Weights of a small GPT-style language model, trained from scratch on English Wikipedia: 14 layers.
MLP neurons of a small language model. Each row is named by its layer, matrix (up: input weights) and neuron, and shows model dimensions 32-95. Each number is 200 + 20 x the weight over its row's rms, rounded and kept within 0 to 999.
A block is one neuron, or neurons of one layer that tend to fire together. Before each block is what it responds to, as a language model described it from the Wikipedia text at the highest values.

Description: Mid-word suffix fragments
L2.up65,200,204,218,200,211,163,200,216,231,187,203,190,215,205,162,196,184,230,220,210,217,233,191,211,172,216,178,183,185,175,219,165,183,221,194,218,195,191,203,197,195,225,188,191,255,207,179,183,190,201,173,199,199,192,204,189,193,248,202,198,213,225,212,167
L2.up115,217,187,221,200,157,173,192,218,210,171,202,196,218,181,191,158,187,197,197,189,200,218,182,214,230,195,198,197,196,199,201,180,153,209,196,185,216,230,210,208,188,232,188,269,246,226,203,168,214,232,226,197,187,200,185,185,170,174,145,217,213,223,202,158
L2.up124,176,186,213,217,212,196,192,234,213,195,195,193,228,200,198,205,192,201,205,191,192,190,169,183,200,200,198,241,198,202,194,233,183,195,202,194,226,236,183,173,241,201,192,229,217,187,217,195,164,214,258,213,183,185,175,182,155,172,187,202,206,228,192,172
L2.up320,177,210,212,208,213,198,191,174,147,223,204,209,203,209,161,203,200,175,208,175,231,236,197,209,218,203,237,193,227,190,222,224,219,222,185,175,228,202,174,180,181,196,198,200,237,205,195,193,204,212,200,222,208,203,186,194,224,221,212,162,189,222,193,196
L2.up357,209,207,181,206,193,186,195,186,210,225,192,202,211,189,191,228,206,194,188,220,272,261,201,225,229,214,204,165,200,187,203,180,209,220,177,203,232,184,201,162,203,201,194,199,231,181,200,217,190,185,198,227,194,201,184,187,252,208,239,160,194,163,209,209
L2.up461,191,197,200,206,188,186,173,205,186,208,191,197,199,214,171,200,213,178,221,197,233,212,186,199,207,182,156,195,211,189,230,212,200,200,213,188,227,188,170,190,213,200,206,239,169,179,190,215,223,207,229,215,188,220,208,206,202,199,201,214,224,163,222,206
L2.up620,231,210,188,173,209,194,210,206,187,198,202,209,157,229,178,221,233,211,185,225,228,223,180,221,157,212,219,186,194,175,204,183,189,166,182,200,191,177,214,228,222,153,194,189,211,188,200,193,192,174,196,172,199,184,218,223,235,197,215,198,184,188,220,207
L2.up625,197,199,260,216,175,196,165,199,193,193,188,189,212,197,208,182,204,235,215,208,191,176,192,185,204,198,175,198,201,201,207,204,183,220,201,216,209,170,193,224,233,206,176,201,190,201,187,221,187,185,214,186,203,222,222,230,165,190,173,177,217,241,183,195

Description: Second-piece word fragments
L8.up135,197,218,192,212,198,191,217,216,210,158,219,216,219,186,215,214,186,230,178,212,208,194,183,186,207,215,191,198,176,190,209,209,192,210,189,217,182,211,192,204,206,187,158,251,208,231,198,184,210,204,191,213,193,180,184,190,206,202,208,189,213,220,179,211
L8.up141,185,199,183,189,218,182,181,205,227,166,188,181,231,170,184,199,179,208,173,164,202,188,181,203,222,236,221,174,177,192,189,203,185,191,212,211,188,188,169,199,213,185,146,251,217,205,207,205,239,209,202,205,198,219,223,180,188,221,221,215,176,219,196,202
L8.up183,224,203,189,204,174,215,193,191,202,216,200,206,217,227,192,190,181,223,201,193,209,202,177,170,198,206,198,202,210,209,226,202,138,220,167,209,170,182,220,191,208,231,186,234,194,199,196,190,226,197,199,215,207,196,179,196,198,211,188,195,194,181,199,180
L8.up243,147,205,207,187,187,225,193,195,218,180,197,187,237,219,216,248,194,241,216,181,198,185,168,164,184,192,212,221,219,193,203,223,168,207,233,211,200,234,204,183,207,190,163,200,230,210,206,230,221,200,213,212,211,208,205,196,200,210,191,195,187,228,215,236
L8.up312,229,193,174,209,174,209,207,205,211,205,215,207,194,180,198,196,214,217,228,177,203,201,217,179,219,194,185,177,168,202,214,198,183,198,191,213,179,176,191,198,209,197,205,222,216,203,174,234,234,187,166,197,189,213,225,220,187,182,205,209,189,203,196,197
L8.up327,216,220,213,203,177,181,179,209,190,173,219,221,244,195,195,211,189,203,211,184,226,236,190,202,208,186,172,215,214,211,208,235,174,212,189,192,212,169,185,224,214,247,192,196,141,203,174,201,258,208,199,184,184,182,180,222,204,233,241,175,195,231,211,183
L8.up452,183,210,205,187,151,174,187,202,186,175,232,168,223,191,182,210,190,219,215,165,197,203,176,180,186,212,150,215,217,187,205,221,138,213,195,238,213,186,183,200,201,184,148,232,220,194,206,212,222,229,206,176,207,215,212,186,196,223,178,187,196,222,208,172
L8.up621,189,214,204,205,227,182,165,196,205,174,211,205,225,207,224,181,167,245,185,223,203,228,175,185,213,193,203,167,219,199,168,207,165,190,202,225,172,183,167,215,209,186,200,204,195,220,198,211,237,225,246,210,202,197,202,185,200,185,230,230,203,212,250,180

Description: Word-final subword pieces
L2.up88,208,208,187,170,206,178,208,189,183,196,203,192,196,161,239,225,218,213,223,179,195,179,201,210,193,188,218,176,200,200,200,206,193,186,207,205,187,202,201,222,191,184,181,186,196,185,187,239,248,198,211,218,205,197,210,195,157,204,162,209,208,219,212,172
L2.up90,181,208,186,173,194,193,235,203,194,201,218,261,207,211,210,210,199,194,195,187,169,222,166,227,189,193,207,209,202,199,231,215,156,217,203,192,204,179,156,217,243,217,188,218,186,206,188,224,198,213,223,203,161,174,203,177,214,188,192,211,211,168,224,219
L2.up145,195,203,186,194,236,203,224,225,173,197,218,211,212,191,210,216,188,199,190,208,202,143,200,239,204,163,211,172,219,153,231,208,167,196,197,177,186,181,186,215,192,190,190,199,216,219,185,247,209,207,208,202,193,154,197,155,197,187,190,225,194,169,200,193
L2.up258,213,222,222,224,171,160,232,208,213,193,201,209,182,221,191,199,207,207,190,188,186,239,198,236,177,221,176,195,213,208,200,223,157,192,203,176,225,244,192,207,193,219,183,213,212,195,191,220,234,224,199,204,173,188,186,165,222,227,215,205,209,174,233,197
L2.up355,209,179,176,174,201,180,212,194,184,214,208,240,180,205,214,202,196,203,223,197,245,165,167,210,185,207,230,188,208,159,227,232,197,201,202,170,225,194,220,235,179,176,206,196,217,176,187,249,206,192,193,207,180,172,218,180,193,188,226,167,194,218,207,227
L2.up377,199,222,182,166,216,217,229,194,163,197,227,207,199,192,199,189,186,208,202,182,214,176,197,212,193,203,235,183,248,204,211,223,193,195,172,169,206,214,166,195,186,201,199,207,233,203,173,232,241,180,194,213,181,176,219,185,168,183,193,229,187,154,191,201
L2.up466,203,213,192,164,212,190,217,204,219,212,211,195,210,211,192,210,205,189,186,225,222,242,205,230,190,201,238,177,218,183,245,202,159,197,191,196,195,206,163,241,181,210,172,196,227,163,201,190,200,188,215,188,201,184,192,153,209,189,207,202,192,201,202,203
L2.up484,196,201,221,221,214,192,241,253,199,201,214,206,180,224,175,206,217,191,176,182,183,205,188,270,190,194,197,193,208,194,236,194,132,198,190,190,211,224,179,201,201,203,204,200,205,185,179,218,202,244,178,213,192,191,213,167,195,197,185,212,210,178,246,217

Description: Word-internal "le" piece
L5.up376,199,183,211,225,230,168,147,180,153,214,219,229,189,229,169,183,211,208,195,203,206,205,178,195,208,210,238,197,191,198,191,231,210,195,205,211,208,170,189,203,169,207,232,196,194,185,197,200,226,173,181,200,203,154,188,202,239,226,207,204,217,231,204,177

Description: Mid-word fragments in split common words
L8.up33,223,220,183,181,210,228,189,217,199,196,167,207,214,236,204,220,190,217,204,181,202,222,192,198,242,213,198,178,166,175,190,220,162,182,197,206,177,200,213,174,215,216,214,216,224,193,182,168,202,212,187,221,191,203,204,211,160,206,184,199,214,181,281,193
L8.up116,221,196,224,189,198,181,179,217,188,209,165,217,199,219,194,180,176,211,226,166,203,244,193,214,215,245,213,193,171,186,181,215,206,192,200,205,173,180,217,180,202,198,184,212,223,172,179,178,220,186,195,212,185,179,216,213,197,232,202,218,197,222,208,193
L8.up172,189,189,186,211,191,196,207,193,174,202,209,228,217,212,186,239,193,192,208,174,192,222,195,192,224,216,217,208,223,191,202,198,173,198,214,203,197,202,225,146,218,214,212,205,199,210,210,201,218,197,191,265,179,194,197,198,205,216,183,217,202,182,227,189
L8.up216,194,230,213,201,196,170,205,192,185,200,230,224,209,229,213,176,179,209,172,197,238,231,135,202,200,238,234,173,210,211,188,214,198,210,169,183,189,197,153,193,226,205,202,209,204,212,182,190,227,195,215,214,202,200,184,189,222,201,185,197,216,177,226,172
L8.up267,193,241,198,184,194,215,205,210,176,186,191,198,187,166,198,207,176,226,173,209,226,186,189,189,195,212,178,242,214,183,213,213,169,224,195,160,188,164,216,185,200,203,181,241,196,188,183,204,235,188,208,193,200,178,209,206,222,213,201,202,200,234,202,201
L8.up318,192,210,213,209,231,201,179,190,198,207,194,216,205,222,233,189,165,211,211,222,199,214,205,204,205,207,222,195,198,179,199,223,203,233,210,209,177,224,200,204,244,212,192,174,211,185,162,180,189,195,247,238,198,150,201,176,208,222,197,196,191,197,217,205
L8.up485,201,186,195,207,226,171,202,189,195,211,170,241,196,207,172,207,176,239,228,185,217,199,199,182,202,203,215,189,211,175,206,196,189,183,223,213,205,208,179,164,244,208,229,201,242,216,173,211,206,197,190,224,231,169,211,186,187,195,186,195,220,197,223,190
L8.up540,193,178,193,188,184,185,183,185,202,201,187,224,202,188,171,186,201,152,212,169,208,204,160,180,227,214,225,176,175,198,201,211,162,171,176,225,214,216,170,219,218,200,176,199,218,192,191,188,225,212,202,186,202,185,208,214,201,191,189,230,198,219,212,210

Description: Wiki markup separators
L2.up83,212,202,192,188,180,187,201,201,198,222,190,209,198,218,184,205,208,214,207,201,206,258,193,221,230,213,207,176,191,185,214,217,196,214,205,174,210,196,182,248,210,194,184,210,212,163,185,195,207,164,190,228,195,186,211,177,199,202,206,204,230,231,210,168
L2.up272,195,227,189,191,204,238,236,223,178,213,184,192,210,201,172,246,196,179,218,204,189,193,195,168,205,216,214,209,173,174,203,205,161,228,201,228,184,236,217,214,155,199,187,177,193,213,192,198,187,183,219,208,215,185,224,200,182,208,185,237,213,185,214,175
L2.up291,198,247,172,194,223,182,215,197,187,186,199,241,211,183,161,217,176,157,195,215,224,201,178,173,184,216,201,166,203,166,211,216,184,219,183,204,215,189,223,198,168,189,204,185,217,193,181,228,200,209,198,193,176,193,200,187,200,179,178,206,210,222,211,217
L2.up368,208,181,186,207,224,223,216,190,189,220,198,187,189,224,223,209,213,201,185,199,207,217,201,194,179,180,230,213,186,169,203,211,191,192,200,185,177,216,201,203,208,192,200,204,193,185,191,216,218,219,182,198,193,192,184,191,248,236,225,181,203,157,243,214
L2.up373,193,244,183,211,216,193,230,218,210,212,209,238,218,211,177,210,188,161,194,214,215,222,183,172,190,213,205,171,210,171,236,224,196,215,159,182,200,182,216,213,173,207,207,218,215,213,180,196,212,192,215,200,191,194,209,185,167,177,156,195,221,193,207,208
L2.up410,187,199,206,205,255,182,199,218,199,160,195,218,192,164,176,207,218,142,174,169,200,175,194,177,192,191,247,210,218,190,213,190,191,165,216,211,171,209,200,190,200,205,222,215,182,192,203,168,205,192,229,234,188,167,227,198,203,193,199,192,206,208,230,178
L2.up508,207,197,177,173,164,197,206,234,223,200,182,230,174,173,191,215,209,175,236,198,194,201,193,198,209,204,205,207,187,204,190,232,160,218,203,195,213,218,207,224,192,181,209,205,194,192,203,190,187,206,214,197,218,188,211,205,204,163,224,206,198,215,226,174
L2.up636,189,232,179,192,213,196,226,208,184,183,207,254,208,208,172,227,184,198,208,221,222,204,183,185,182,209,199,186,203,178,240,202,180,207,179,169,214,188,213,206,172,192,196,172,234,207,177,258,200,200,192,174,202,186,206,200,204,167,188,188,191,220,216,228

Description: Mid-word fragments after initials
L5.up456,221,207,214,160,204,176,178,189,159,137,209,197,218,177,195,210,199,231,149,191,220,197,186,193,196,223,217,149,198,202,206,199,221,231,218,254,163,191,196,211,175,203,203,222,191,190,205,212,198,187,190,193,200,200,206,211,232,259,200,212,193,196,201,187

Description: Mid-word fragments, especially col-le-ge
L8.up26,203,197,215,198,192,187,219,208,206,212,195,223,188,224,223,247,212,182,219,231,208,185,211,229,224,239,245,196,177,202,197,152,171,205,214,229,204,198,208,190,201,232,197,244,208,185,200,191,183,168,172,242,194,160,170,199,215,170,200,184,245,202,226,196
L8.up166,215,205,180,218,225,190,184,191,223,217,179,173,183,208,213,206,213,224,221,211,178,203,189,189,197,213,190,201,149,180,190,199,200,179,219,188,202,207,210,163,214,191,200,205,202,199,171,219,193,169,186,208,187,187,195,174,183,183,178,179,227,189,232,224
L8.up186,168,189,236,209,204,171,184,184,198,175,226,226,200,202,213,220,182,186,194,195,219,191,158,189,211,187,167,230,247,162,188,201,189,223,194,186,221,216,204,207,198,187,190,179,173,171,199,175,186,185,199,220,187,196,230,181,254,202,199,201,235,207,226,184
L8.up190,198,236,203,199,216,221,200,212,190,189,187,193,203,210,197,186,168,196,230,226,183,220,177,205,210,155,223,232,181,217,171,206,192,184,152,192,193,211,200,191,216,215,223,183,213,195,178,179,189,197,199,197,168,204,205,183,192,185,200,159,217,195,241,179
L8.up265,204,233,205,171,241,201,203,193,198,207,173,228,210,213,204,190,213,260,225,207,171,216,183,185,194,190,214,194,198,194,186,205,219,201,189,198,183,225,215,170,184,202,228,190,213,162,171,186,207,160,199,205,204,163,210,157,202,203,178,198,212,207,210,171
L8.up435,241,201,226,219,186,225,195,202,213,171,232,233,200,190,215,195,216,220,205,212,219,213,216,197,199,205,186,209,191,198,198,220,201,168,203,194,202,207,221,216,215,197,193,225,184,229,187,166,218,164,187,195,189,193,211,208,248,203,223,220,189,201,208,187
L8.up517,205,170,211,186,212,203,217,184,201,241,199,209,194,187,210,212,196,191,223,205,154,180,193,202,236,202,236,193,192,162,211,205,176,180,198,202,205,179,210,179,217,201,207,189,190,180,208,200,238,191,191,226,215,131,195,231,216,192,222,187,198,180,217,169
L8.up556,174,177,191,209,208,204,203,206,211,191,213,236,215,188,203,229,180,225,190,231,186,200,164,186,214,200,189,205,171,168,191,191,179,216,220,186,201,216,214,200,197,186,215,231,177,201,183,202,169,171,199,207,199,181,189,185,239,172,201,196,231,220,225,179

Description: Mid-word continuation pieces
L8.up173,157,178,205,198,167,201,194,231,193,180,183,213,221,171,201,198,155,229,225,204,220,219,176,181,200,216,214,210,209,219,198,240,213,201,215,212,181,238,176,230,202,219,205,203,224,191,191,205,192,193,198,224,205,181,154,208,184,210,210,169,204,238,200,207
L8.up233,172,207,197,242,193,180,185,183,211,203,170,216,232,195,202,189,202,189,190,213,234,195,196,202,203,178,216,227,171,203,208,225,152,238,202,199,210,240,195,201,212,221,218,202,221,185,191,186,201,233,227,214,187,201,222,208,187,156,185,172,191,206,196,211
L8.up279,198,202,171,237,200,225,190,204,196,229,149,204,238,184,175,238,176,206,212,204,216,202,192,212,197,188,238,209,185,202,215,208,192,190,199,202,187,239,201,181,191,210,198,183,198,211,200,235,204,208,191,196,202,189,196,215,198,182,192,215,190,199,186,229
L8.up302,193,184,182,194,198,202,180,178,195,209,194,204,199,223,200,196,165,213,232,213,228,195,177,198,214,210,214,216,154,210,206,200,190,202,215,206,198,224,178,184,237,202,214,202,227,197,200,201,198,205,180,205,226,158,187,221,164,196,190,153,222,204,239,194
L8.up344,176,156,205,215,158,205,218,207,179,209,168,225,221,193,207,235,167,228,212,201,183,162,197,206,222,179,196,189,214,152,230,204,199,205,185,207,216,217,192,182,200,231,226,188,234,217,205,177,209,221,190,233,181,191,188,180,172,185,176,168,179,182,213,188
L8.up357,167,205,192,215,204,167,185,228,187,193,190,221,234,162,169,191,188,223,167,228,221,175,195,244,195,202,246,207,184,206,222,212,215,211,208,220,227,217,174,217,194,223,209,196,182,180,210,185,234,209,209,187,191,196,207,203,176,171,198,218,200,209,190,203
L8.up460,177,212,185,233,190,204,188,191,181,227,200,198,201,222,206,200,206,198,202,198,178,188,211,219,194,191,175,215,185,177,225,214,150,213,176,179,233,208,194,223,217,231,202,188,221,198,196,153,196,199,195,206,195,162,228,190,187,218,183,205,208,181,190,174
L8.up507,153,180,177,187,191,183,214,164,231,224,176,202,223,225,181,215,174,236,213,186,209,183,189,193,219,183,220,241,184,209,191,207,208,193,189,236,212,258,185,214,209,214,169,179,206,181,184,198,182,210,214,205,187,191,168,192,190,185,190,204,194,221,200,226

Description: Word-initial fragment tokens
L2.up6,191,203,223,185,226,193,206,193,220,199,220,206,203,193,227,228,219,184,221,209,211,188,197,172,201,201,195,172,199,177,244,206,222,180,232,218,183,202,185,224,222,197,173,198,225,231,210,238,213,184,241,218,170,206,204,192,237,184,183,200,197,178,207,212
L2.up71,198,206,203,233,176,182,190,182,186,183,183,204,248,201,198,173,197,215,180,153,193,180,223,212,256,208,184,215,185,219,203,211,195,224,171,195,222,191,184,183,194,227,210,214,172,201,219,180,224,209,177,213,184,188,198,210,167,235,208,173,233,176,184,198
L2.up182,206,192,179,225,226,220,212,198,216,204,186,186,266,200,180,172,160,212,186,202,209,153,218,182,227,184,193,233,193,207,199,207,202,190,178,198,231,208,190,162,172,253,238,212,205,198,193,190,186,201,175,200,201,191,204,206,200,188,186,191,195,193,170,205
L2.up185,180,197,176,173,188,220,178,207,192,188,177,203,212,202,240,216,167,241,220,212,227,246,202,206,191,230,177,191,233,173,186,192,196,188,213,192,189,182,196,221,236,185,179,205,184,188,181,218,166,202,196,213,178,203,217,199,199,199,203,222,195,174,210,212
L2.up202,166,206,205,175,223,181,236,193,213,211,207,216,181,182,203,222,207,230,218,212,215,228,196,177,187,207,190,161,219,177,232,219,192,176,241,213,166,179,193,210,226,207,160,199,210,200,191,188,178,173,260,216,160,190,193,177,231,187,172,216,206,206,228,217
L2.up438,199,210,172,197,213,206,199,227,185,207,223,240,191,206,202,211,204,136,236,209,202,197,182,148,183,184,219,184,187,150,229,220,182,195,213,182,207,171,212,216,182,171,197,226,188,191,178,226,216,194,182,201,182,164,207,208,180,183,212,214,205,204,241,218
L2.up493,206,204,237,196,214,195,194,204,253,209,235,203,190,213,197,223,168,196,259,209,211,253,181,209,189,217,203,214,201,155,207,186,137,215,241,187,176,220,198,204,228,196,184,194,209,200,196,176,178,179,212,210,188,182,201,186,200,186,231,200,174,218,212,207
L2.up564,196,203,211,234,188,194,193,194,226,194,183,208,259,185,198,194,160,183,176,182,210,211,183,185,279,208,190,212,191,225,212,203,199,209,185,208,211,198,205,160,173,260,189,210,220,204,179,168,210,218,198,217,194,192,201,207,191,198,186,202,213,191,176,212

Description: Mid-word vowel-nasal/r pieces
L5.up13,209,200,200,198,217,203,198,178,222,208,203,184,197,201,187,216,181,203,238,218,225,223,205,210,216,193,219,173,190,204,186,196,186,236,224,233,163,206,202,182,226,208,200,239,182,208,180,211,202,193,158,237,201,189,194,197,251,188,253,210,192,215,187,217

Description: Mid-word completion pieces
L5.up442,217,187,200,184,188,182,186,203,221,215,168,223,211,232,227,197,195,232,206,190,242,219,167,194,203,202,243,204,192,209,164,216,182,206,199,202,192,230,202,213,223,227,210,188,187,201,202,193,196,193,208,202,195,191,196,220,186,155,221,232,201,197,220,213

Description: Table cell openings
L8.up91,196,170,178,214,184,168,217,194,217,184,154,189,195,227,209,185,196,190,226,239,180,213,186,197,201,210,167,201,196,170,192,210,178,222,240,230,183,190,226,237,208,197,146,208,202,224,211,212,203,209,230,230,196,179,188,179,217,218,200,188,208,175,211,226
L8.up154,184,204,182,186,205,177,175,206,250,180,246,220,193,173,189,210,182,180,206,210,210,197,189,266,227,209,180,212,229,171,210,187,192,222,204,196,185,203,200,171,263,231,183,238,187,171,185,204,201,144,219,253,183,187,184,201,200,204,197,205,204,210,242,197
L8.up155,181,196,170,191,167,165,224,188,214,201,175,229,212,188,182,213,190,197,213,209,214,200,189,232,227,222,192,200,189,193,223,199,156,213,192,206,194,202,208,221,237,229,187,222,202,179,218,194,184,195,231,223,209,194,161,188,205,178,195,187,240,195,211,202
L8.up208,170,230,192,188,214,185,198,218,195,175,203,157,215,182,187,225,189,179,210,193,199,203,206,249,228,209,221,165,231,206,212,205,171,218,200,214,227,165,168,199,204,205,191,217,217,209,189,204,178,197,214,223,195,211,206,175,218,163,197,196,191,243,223,187
L8.up225,188,222,176,208,196,177,180,224,239,186,196,180,211,185,196,229,182,199,183,203,221,190,203,248,240,227,208,162,217,181,207,185,187,219,225,220,201,213,184,196,239,217,208,220,220,224,190,228,173,192,247,217,161,176,190,176,207,172,195,213,173,222,193,176
L8.up249,211,181,194,208,181,203,192,194,178,233,222,188,195,187,236,215,202,191,215,217,188,231,210,217,260,224,198,190,195,190,216,201,179,219,205,187,192,200,180,192,237,233,192,189,197,217,193,228,203,163,254,221,190,185,184,177,156,193,224,195,208,203,251,151
L8.up311,159,181,184,203,182,203,201,175,196,209,217,200,211,183,205,205,185,192,173,222,238,180,190,233,238,219,204,170,214,182,213,177,170,226,195,192,184,192,176,210,219,220,176,203,194,225,176,212,205,214,241,223,155,206,184,198,199,191,194,225,196,218,175,205
L8.up407,197,187,194,171,187,159,207,216,202,190,187,147,181,177,193,209,190,194,201,172,215,205,190,234,246,180,216,183,194,214,195,232,204,198,211,203,222,186,169,207,191,230,175,186,213,191,210,214,193,197,200,205,224,195,180,177,216,194,198,173,201,239,244,187

Description: Space before numbers
L5.up329,184,217,178,185,183,159,192,187,185,156,237,190,215,160,181,217,197,211,226,204,176,196,190,224,193,224,187,169,243,173,202,210,185,191,198,218,192,200,141,218,188,197,181,187,222,183,212,221,172,197,211,199,204,190,193,169,175,180,212,195,189,220,174,215

Description: Mid-word "ut"/"od" pieces
L2.up132,193,198,151,211,226,221,196,201,199,195,192,200,199,207,204,216,193,192,190,200,194,228,215,190,172,197,207,226,190,164,218,202,163,206,208,187,174,213,184,204,229,209,211,206,204,193,193,220,183,231,168,227,196,169,164,193,228,227,243,194,204,193,229,210
L2.up139,174,208,184,195,196,171,219,165,186,175,201,234,214,212,179,231,183,213,208,184,225,166,169,204,224,203,215,207,207,211,175,212,208,181,213,234,206,203,196,217,204,202,193,212,195,217,204,179,185,206,170,219,202,204,153,219,187,157,164,169,220,198,201,229
L2.up181,199,240,194,183,182,209,202,201,188,209,184,229,194,216,189,191,187,186,213,221,196,219,200,239,216,175,209,159,221,187,220,245,178,203,222,207,188,187,233,188,172,207,191,187,205,143,189,201,225,181,229,220,192,196,187,169,213,202,211,214,209,173,241,176
L2.up338,200,211,209,210,185,227,188,191,219,216,197,189,200,217,189,189,177,164,211,223,197,208,203,217,225,180,190,210,196,186,208,229,211,177,216,178,221,206,208,194,198,216,212,216,187,181,202,192,234,176,228,220,199,212,201,183,185,221,176,185,216,165,244,164
L2.up347,188,216,208,215,235,218,227,207,196,227,206,227,199,221,172,200,196,179,176,195,171,179,185,181,187,184,192,200,227,171,229,216,184,208,158,178,212,161,180,207,185,196,196,201,176,202,185,214,213,142,192,202,192,182,185,165,191,193,214,181,226,188,229,209
L2.up366,210,211,220,219,174,201,188,207,192,186,186,199,163,193,237,212,203,234,200,202,232,216,212,233,240,173,197,193,206,189,184,253,201,199,218,186,203,215,203,229,197,222,160,219,201,189,187,212,240,173,212,188,200,184,163,192,183,217,209,169,207,230,243,167
L2.up424,189,219,211,198,223,206,240,215,190,230,197,216,213,238,184,166,191,190,181,199,195,185,191,217,187,170,202,201,208,200,216,227,202,202,181,176,209,186,187,205,226,222,194,182,199,190,186,204,211,188,228,224,194,230,200,196,179,193,184,160,215,173,207,214
L2.up523,210,224,218,236,201,198,219,225,183,199,188,230,208,201,222,195,191,185,215,180,159,208,215,209,215,178,230,196,201,162,179,220,203,215,214,207,184,182,216,179,183,214,220,196,137,199,191,209,255,215,244,231,212,191,241,194,196,213,175,186,215,180,213,188